MLP neurons of a small language model. Each row is named by its layer, matrix (up: input weights; down: output weights) and neuron, and shows model dimensions 128-255. Each number is 128 + 24 x the weight over its row's rms, rounded and kept within 0 to 255. Numbers have three digits each.
After each neuron's rows is what it responds to, as a language model described it from the Wikipedia text at the highest values.

L7.up5:147150126124143128144151140131168075158112093138143151119089123108117120104134126123112148113148131122124126118127137152143113110090168128117135098153121116158105144093087111134168151103107131109122147106118143116135134149164135134169105156089107149138172118133102119110135083134121105116106124129130131137193099115093113116130146129120115127139130124109131150167105153131082119158175
L7.down5:187159114129120138154141138122147135143099147158145116101144166146138137170193121174113157137132110156122090170101088149144107098094117096105141139065114169095105118147125148142154118113129136101152111167105136105107128088207114134097142115116124136121113102130146100091114146111123146100098108093108164128142112126133133135124125126165141095097147095107118184123089092112101134131131
Description: Infinitive marker "to". The word "to" and similar verb-introducing words (would, not, who, that) just before a verb, as in "first to publish", "unable to find", "elects to take".

L6.up563:133172114149125140104137159152114127109125145123149163107118091150098146099111134128094101140156123144089092116086133163108107114099131147110077113114155093150122173133117125139178070133112135145112150135143124171129159139142132134128153091123124142077075137157112148101118141122127139124117129108088115170126109100150152149117144175130114124121120148125117129141128141124135096154114
L6.down563:120118159096133170121109150146121142141139125160107111192142168134105098168113121117173166152111124147114110128196161125097053069143124084137102185131146161175153170110169098155116144123135075136132102142100141090129119138118151101144091141129137104120126100117106125171156086097129160154204098106135173127118165169140135108100116111125128152150162108143114152149096117112126140120130
Description: Number endings in tables. Final digit of a multi-digit number, or the " |" cell separator right after one, in wiki tables such as 9,617, 27,420, 64 |; weaker on word fragments like seg-reg-ation.

L7.up20:114105095126097153148143120124094136126161108144083126112080114191082143157151128140135133173149101124139120136149139156079120109064099123114161085196135119128105147144141127114117134124134174163147141175122100158124100129137157131140164107083091139091147076134123109134144108145145116168178154108114094130154117155097172144112125122108066097145140094092120177128155116105155154122148
L7.down20:094136100119119134125153120073123112118129084120111143174117116172161108128119183121124119074093131146140171125154151126123155144188123106167128106130194161136149128182133113137107117119127085133130122113095159151145114119110149136143146148094079164166152101112119117122120157135095078094137158103103124133131106112057172137175109078115143131119139111200107131134149143138111114114139
Description: Word-initial prefix "re". The split-off prefix "re"/"Re" starting a word, mostly verbs after was or and, e.g. re-consecrated, reissued, reassigned; sometimes un, de, non.

L4.up286:131130157130112158150127125172119139124141135141109118113095111132139115109123095127129104129140109157102124167098135115148106147123162136116100148106151098121133142079131108112190120148127119095127088140094096126162182158165134094122094126119086109099133135120127162099133142138113142110102142098085124101129124176141123109129134098137103175117153159133136098105146143148155155134088
L4.down286:147141074129194138132129164137142163130094149113155158144130122152128129134146092178173121135106111136120134117139141128155120123113152140137095125128096129155110166130136149122154107095114116113105098145117143085107108134177107151192085161152159109145105111178155092165131099132127100072128134123120150114126079113137117125136109138181137120117088162107081117103163121123159117122119
Description: Verb-introducing "to". Infinitive "to" and modals or auxiliaries that precede a main verb, as in effort to desegregate, failed to gather, did not finish, would also be; table pipe separators appear occasionally.

L6.up200:093110102135165112149147159125149064129139112161119162113136123134134137149133110146177084168095108062111108126091140091143144167116136090097085111137102144148105153130126130131135142118119124117173144119119112119128131098130118092117084152104119120109127138115134134126077152123120160158164088143085127117099108115154077117178095114133100131087149151126153118131118124134140091100103
L6.down200:120119155081118143129103112132142144104131099151113125100141131126132158147139145112124128140128114141176159084144108136118124164127068156127140112109164117144173136120109176127156083090147092131114077123118144109092122119091119147134119124094127114126135163131162158161127107145152105128132137129116128137129131132114090114139123131115165136076116136116112098179117116112146154089118
Description: Mid-word fragment pieces. Short fragment tokens inside a word split into several pieces, often a doubled or middle consonant, as in ter-r-ified, can-cell-ation, Pica-s-so.

L4.up642:123138135117083153147167129119108135077095118132107148107132169110167138153100137105148090146119151117102147102107128092191179127122136101149118128136121117108136100170132143162157140130192137149113123101123130159109090115114142130122106168128171089089115160140127128130132134119123125138104121096118107109164110144137131098111155140133097121153114163145156168146126081112136127138107
L4.down642:130117153118156128159126140112131140094160086091172123106107120152115156110147140106092145154075136097163126161136137079157129088103156140124114137122086168127132200080110135068084121143136129113106124174117172085139107089159136143120122180131129148118110129078121175120081144143140093129127115120107100115140156160148126168100161123119132172147151114124138119119100177143136142125155
Description: Mid-word subword fragments. Short word-piece tokens inside a longer word, mostly right after its first piece, such as Car|d|iff, Fer|n|ández, cer|ti|ficate, Madon|na.

L4.up222:123168130163106131100154129133117151123096130150071115148136121130157137126074144116136115112104133106138146117113115163137119095159125129118153164136150096100143147126134107128139140125132055117166154167099137078105156140102128162159122150126131107137122133148131123119149126143103195093176125163141105111131090151120147143104145080137117148142129158114132142122106120140115099118082
L4.down222:121108105178171102151105119138146090127155105118158125151136101119122157167115139146153171124134116104170122161112102125114127101103103205107150097097143122141152126128115147079161116122135136139077107072093101136115131120114145153134176157098154176134117128133170117097136129156153093122104142143118133124188139147154127129089130102080141136154137173177164145121118104142142148107088
Description: Row-ending line breaks. Line breaks ending a Markdown table row or infobox list line, such as after "| 2.4 |" or "Country: India"; weaker on sentence periods, "-ed" endings, and "not".

L7.up231:112100132137115104137149144145135142115127162158141098124138132144108092125165135103111130161118113084104166146135132104111138104099155140112139127113155119136137163089086131131131107126110139118119145128115161113168129156128056085185121118156136163106129106147100117106110133140146146128143112069142108113100106145176138172133145147144156120125147154110101138158121107118091098118133
L7.down231:148157078141090170116177113077128135105091148114141118117144112184149142161150126129108097123159133158117105140133124183126122069165148099093092118107104134121157111130126141140152183108140098116127133074116130129109106117144170154110135094153106119130108108126091115153105165163135149119144122138177092106161134078117162145129103102128083125164136161138159176122124144100106146165130
Description: Mid-word proper-name pieces. Inner or final word pieces of multi-token proper names, mostly foreign surnames and places in lists or tables, e.g. Tom-as-zewski, Baghd-ad, Byz-ant-ine.

L4.up300:133080120135132148138136091155139074140123104158125148100130157170135162112143106104119103151144140142128165069073100111105153102131091124114161126122141145161181117121154175128140131111153161122084101159110097143126139139123113165143138138157168164129165157142150133120142128146149143128114125106121126119147122102085150116119139099128139126118139119132099134127110160115138102096136
L4.down300:132128108092133105143113193156132143110149119135120150085145158092118124187104148159104130141091130092113171131137145093136137156091119119157112126130111111176140146116134137171147096144104097101099098178141113131125128160134129134089135110131156187119122109061145140112127122162118145178084150133122095132109153100117136129109082117106098148098149163124073120107082144113117113128141
Description: Word-initial prefix pieces. Opening fragments of multi-piece words, often Latin prefixes after was, were or is (en-graved, con-tended, un-clear, pre-viously), plus partly and table pipes.

L4.up301:133133112113123171167157133110134135120109111164138129107081095130170108136138125131143110132133137141096119113140119120149156127114125161126164153138086106102106122051073072150153123115178123122109105168140114110114109140172128088127138140171120105105124111155175155131133183154116112086116136151140125144118069167126091138122137165126132110109144105108118104100154138120124104077115
L4.down301:166075148174127156099146124105115120160112129131148140135147133121116146153150124134151107157119151132090183138114094121117136111162118123124147123141111164113145131137144176129107141112103153108093106117152159115068161161127106140091102141111108089142110131122157140148122129099172134148166130129130126095129139134106106099126157106081171116146129118129103136149151105119148159129085
Description: U.S. abbreviation punctuation. The period inside "U.S." right after U, plus commas between place names (Columbia, SC; Alcester, Warwickshire) and other abbreviation dots.

L4.up124:136154107120135114142106108136136098138218100167169204113135115150133099143152130098100121158115113103116104120150087099132159155126105117144129149151124154106130127077081144150146135114143106158126112138194159103114106127123127130116123126102125105122104101114099094127093152122129161148154173111098090182112164124184151085127148134097108148117150123133139114139076115128125133138087
L4.down124:132129138137132132160055133113142121110106121141104134083171122135145160114124104145131128116138145112109128152137151171142145152179148148155112152095082128136111129140124101133129136073123147140141148085134161105107099103150118163098105125136141083130141135120148104128119094151108079108152117123108168119111159139111126090149150110133105098119169163107089097112134120122128094124105
Description: Year-range dashes and name continuations. En dashes and hyphens joining year ranges or compounds like 2014–15, 1877–1957, All-Star, plus tokens continuing a proper name after "the"/"an".

L6.up263:139141086112102155090116127135127128160132082174106129095128116097135106129128141094147121133139113124100087155091119141135143150121128135131180109169176095129116107127112147102135162142112136120125128141164145131155153194120143086130079103175142119140094122131095089118118098134126102137140123153101156138109119134108165114131171098125084148132138092120130124097111103105153098137186
L6.down263:114173158142170091080142141135116136176147099121130117131159127143137159122123118148143152144098141130142146112142184137140150137105123210121107143091105086183163109143115154124122128123111128171062121135139117096105139157126072124167153102112140133104149095109106106140117176154151144105089130098136110105130138100149146093105176176105096150153082167135121151083098141113150111090107
Description: Mid-span joining tokens. Tokens inside a two-part span: and between paired items, en dashes and digits in year ranges (1995–96), and mid-word pieces (Over-le-af).

L7.up307:141122155112162147129168130118105131117110109135097160156127125168156144127141091140128142154090136118129125170116100093147123121118118161132136130140111112103145121111131107157147144106119139106124157151144165170154136137159102132149134129144125152074141139124087134110109097130123131154170157122143131142097140124153103187118132107103097101194156148123071157156118167137093105184116
L7.down307:114133159115112100138124121118116099176167095124132156097130134152121114118118154148103147060119112133155118175122121144091104106149157137121153114126139113119132140131145150154130111149099117113157133101131144140140154113128135095127143131135160114105085096122092133146079135135077181126118118113125092128119057140145140118153133094112145146125132093110160083104136134094174129090139
Description: Passive auxiliaries and table cells. Auxiliaries like be, are, were, been before a coming participle (to be dropped, may not be tried), plus final digits or blanks in table cells before |.

L6.up250:114124159125194173138157137139156114142069149164112161102127144134117123094177118122122155140169156129137096125136131124136123112097144106143137162126125115132144131093162124094137100082139129118101126173149138107154139148129113097152093138129132092127126099126163151116122114131112152119087158115104156110128135160066142134167092160145131135153147146124138147139155157156139103161134
L6.down250:121123118161119138128136147109164145101129153149139113139120156063156132116129142131126195153129138145108137111108140093129088113134115092149112072161105133147144111134132142077145087097152132130106132145132113131138157113169120103161120139109100176124126115136126150175127154120142069158129141162135135127124146152153125127149159103127126109121153141096132132145131139094089176155154
Description: Infinitive to and modals. Fires on infinitive "to" and modal auxiliaries (can, would, may, might) just before a verb, as in "how to deal", "we can see".

L7.up182:128166093124131075122090144121108163152140141126181161149119138112149124134115173155141102164133166117142124136086109128135121109143131106130144091145128154149129136127159186176113107080088147133120140122151132129129169126125113142085134125142139109138140103126131061132106114149139149103123154151111116146119193149179149105139112163139094118116164156139124102088127082084168112120145
L7.down182:128084157145145102143100106120163128112109126099134137158110143136163159181115130152117143106103122167113118089126077106134149099137128155143152114131092120100142138112110150126094103132136115151107126167116151067111150090091114139145091128141160130123133165119130113103097156153110128136136122131107164114130197123099124061124172147154072120153110142141092091127149147093127114125111
Description: Mid-phrase connective and name tokens. Fires inside multi-token names, years and paired phrases, such as the first word of place/team names (North Carolina, Golden State), final year digits (1995, 2004) and joining "and".

L6.up380:144092166094117110119113138150139140140169121095127106143122125128102101065148169127123114117154155142159076097152118132135125158168064144109123119137135125119136125131112124128161089144095149124113140103134101139113156128121085135115127105135115136123162118172098118142126151138117166103149138109150123103094103134130136103161124141116143106132126122092188117124128088153102139142133
L6.down380:081123101167129100149142148094127121097156163086123158124112105106161173128112119159107102106129148139127121127086100156139121117105133114120162116158162131157138100106163141112106132110140165128139143128130194225117099151138171167132151143108121147095099099121101149133171133138114079136138100128127112129138165128161159110137130156156135126104134120123146143121117150105091090103129
Description: Number and list continuations. Mostly commas and "and" right after a number or name in a series, e.g. "400,000", "CO and N2, have"; also digits inside numbers or years ("2024", "424 m").

L6.up212:104140172135119100121141156116124082147087156158110126129142107144118140113163109119129139133136133144078149135065113149152111103104116103087122107148160134133099149086103154131142146151145138111123134161117135137117139095149144131136132094157132122096126164135138175083131178162128083113176149116140136090134071152118120101119129123114111156128144171109128136119116147125171145111183
L6.down212:103092089109120133151144144146179111175157119094066100122133106126133105135117147135123130092151099135137152147148134132122100094138149162140116078133134154107138140125165081155125159145147156164147171106131087077111100144129160154118123128107137106119083113115146115094149168140113110118118113148154129120121130140149078126096109067124116135112113139109186125061132108147152122061127
Description: Phrase- and cell-ending tokens. Tokens that close a unit just before a break: table pipes and row-ending newlines in election or sports stat tables, and noun endings like plural -s, conditions, America.

L7.up705:112129120127127120129107116154180104126133086119083099118113133118156142166160174154117151112122135162116125171078155149095129110093170115102148147132156124112124159154144140130134141166172148175132139150140104116117147126118147124155149129101142149082130157127144141102128134096137120144161111130113133145147101101149108079064131180110104134183116154158108114110143131102147129122119
L7.down705:134139114163143139136143135154119097137092086106155122169131113118110115168154139098132103138166134130089127101103117146139126137112120146085101121118136144156135158088149100119128121157114121123127119124157088110098113110115137142137090143115146071103130141110135123151151133172139149183108098103130101125164123131133127141095093109127123144109150112107136144145076119145125120135145
Description: Table row line breaks. Line breaks that end a row of a markdown table, right after the closing pipe, e.g. after header, separator or data rows.

L4.up285:146159153171103185103138117111130109169144134074165071075111159103154095119124121138084147123093122115110096124094132116154132124104102158095097127149134089165119113114138091104101145153136118127175141123099101132158109181123166104119121130160108132117100132092160126159095125123119150102084112109095109131129113108125112125095167136096092105104127138072147095162112148153137120156103
L4.down285:130118084097126109105098148129130123118123129155130163151159095138103137110165114177104133070140117102152138092127108155128088065134122126137110098120203111096145140129109091109083148120155110151114150128152102141101101118084144136184146086135109097139142136148128131122169149142149111140077140140147124137130163115138160125097146151087115149152108108137155116116087157120171165147133
Description: Numeric separators in tables. Punctuation inside or right after numbers, mostly thousands commas in vote counts and score dashes, such as 27,516 and W 116–104.

L6.up476:157126098122110123159102167119111149078108130098146189120145131181102160077154160119108146126171158149146179168128086145121110113164162114136123111150123137107144076128129139131122074167123170117145127139081103106143167094123133131158162116108139157144120124137116172093098122156101112163122128112110140140137145130166142106141142133147080128126148128161137140135116158124126117108120
L6.down476:130150144098173142118118075158044141109117133105125162037158145140188107120090110106177125119121140180134125086172093121146156131112158172117077108148110147113110155153123161105124124148125158081149105129151176111124118149117105125172119134143098091146155108118157121129140167149118110156128121097152131145121119111120116147118121149098136106122136127132140158117147085113115123144146
Description: Word-initial prefix pieces. First subword piece of a longer word, mostly prefixes such as re, dis, f (revenge, disrupted, affiliate), plus sports-result words like won, Champions and as in narrative.

L7.up766:129134118094103156129144144115151075161162106139117189123085144153125135148148137142084134115122141097141105117105115132152110121102114129126174136151126157118111141123137154105148101106133130114134138178138159093144128085108157074144178148056138169106143104136150129112115107138121111132111148112116120104125098090141066145094099102141118130137097153136153153111156164127144091101139
L7.down766:135130153122128136160152136114081163169127115144134126134153105149096095117108115088127141165161126138093147105153128108134111148131121121108136130093121131136121134133129133128128124137139151139124150158123117114107151124135108122147130147113101105112155121117135106146072132137145098101130128135114151092090137151153151124143142121129084145076139105106118088139162110133166086111137
Description: Mid-word and mid-number pieces. Word pieces inside longer split words and the leading digit of multi-digit numbers, e.g. Cor-pu-s, disgra-c-ed, 2-022, 6-3.

L6.up413:171149132111108111130169147155118131180153181188137125098137112124063154141099121094170144153124100107111105127103121138098114111175153127095120122108130106141148122164135132170110107168132155133131138111136142106117139148063119124160109117094089108135075113148128125110112141094101108161080122116122137100090129138158122121100126094117122098141111170129158117147125167132161138106101
L6.down413:116111127119155163107126123110118167161110075111158095131121077153109128159146140159111115103163112102148183171107132127143106153138088164142074160168123151130133126118084167125169144120125142124138093153104099131109126139134131117159164120119147146141140162127131125108133111138128084140125094109106095126121123169139183113108152160136114099114119080105121135118145174105142143131099
Description: Mid-word name fragments. Second or third sub-word pieces inside rare, often foreign, proper names (Ivo-ry, Mamb-ro, Ab-ul) and the final digit of 1970s years (197-6).

L4.up443:110121176154106089115158104087159117163149120139129088087103128146136148165111114111177124144084091124103163123120139128103094080121119132108109108122130123131094136135121153161143164116113123112088138103101148093120116141101080120105106121157124102136134119091091157149113142087145175154181121148114134104136119115117119102094071147137133076110108134137074142117134165156091162123090
L4.down443:110114109109113106161127138161121122126147096150133156141133088135130144129091114128114089136094146093144162159059141125158133113131137126129138081124095167172143135141156145123141109093142128167120125121122138119140145150120119144163146148096137167108126128172109123094129154079089080131130131141136126151120137127094162162131155112132163153095146126135147120097184125126162126100138
Description: Mid-word subword fragments. Short fragments in the middle of long words split into pieces, such as hyp-o-thesis, phe-no-menology, auto-no-my, Mediter-ran-ean.

L7.up172:123132110124116131108121125076144156148145122132123078142135117117110135120179131127112105140179172121118157104180148144123154108149171109082129142097156110111125116087147132139119111095143141117120107140149109136102129073150116100119141137076134148104184134106143147138119089115113117144085093133126133129134138145091098152123098143127129141158120064084169170150162155080105146156153
L7.down172:122133134132080139136114116125175136124125123092147155151153148093080123137121152139168193128130099092129133129139074127141129129115151145102111116091135153165099127145158163143125125083095146134130135144108094143110112129103136152134143151109088164120169120105135119113135052145086113146156083168127113115103077128118131110127157133114112167119114097104114113112155101107133147184113
Description: Slot before a date. Separators, spaces, and prepositions (to, until, from, in, dashes, colons, table pipes) right before a date or year is expected, e.g. "from 1905 to", "Release date:", "established in".

L7.up541:114115134166145092112115154150137102109125142125130133121114093180175126121141107108110125128123155129154081134074120092135136144136099141136119112111106127151120117127159135165135105130128143122129135126122136135157167115125152107102168134101127089116102133082122103084095140145134138169105141117124057107160117122094115100112127121122109114109106129090130174131144132146133135201106
L7.down541:122080143099102164120120137133128167098107138115127142147186129096095147124126137095173156131176116129125146149127098130149108131152097144113136153107105150147095170117135147094141146136142126136135118104169133113139131130120115123123142099166126140107108111129125122095154137136154111126134114135116118119114105090096144123102118134094082111118123126109110115131115108125124152159141
Description: Digits inside years. Middle digits and inner punctuation of multi-digit numbers, mostly year digits in dates and tables (19|9|2, 20|2|4), plus commas, dashes, and decimals.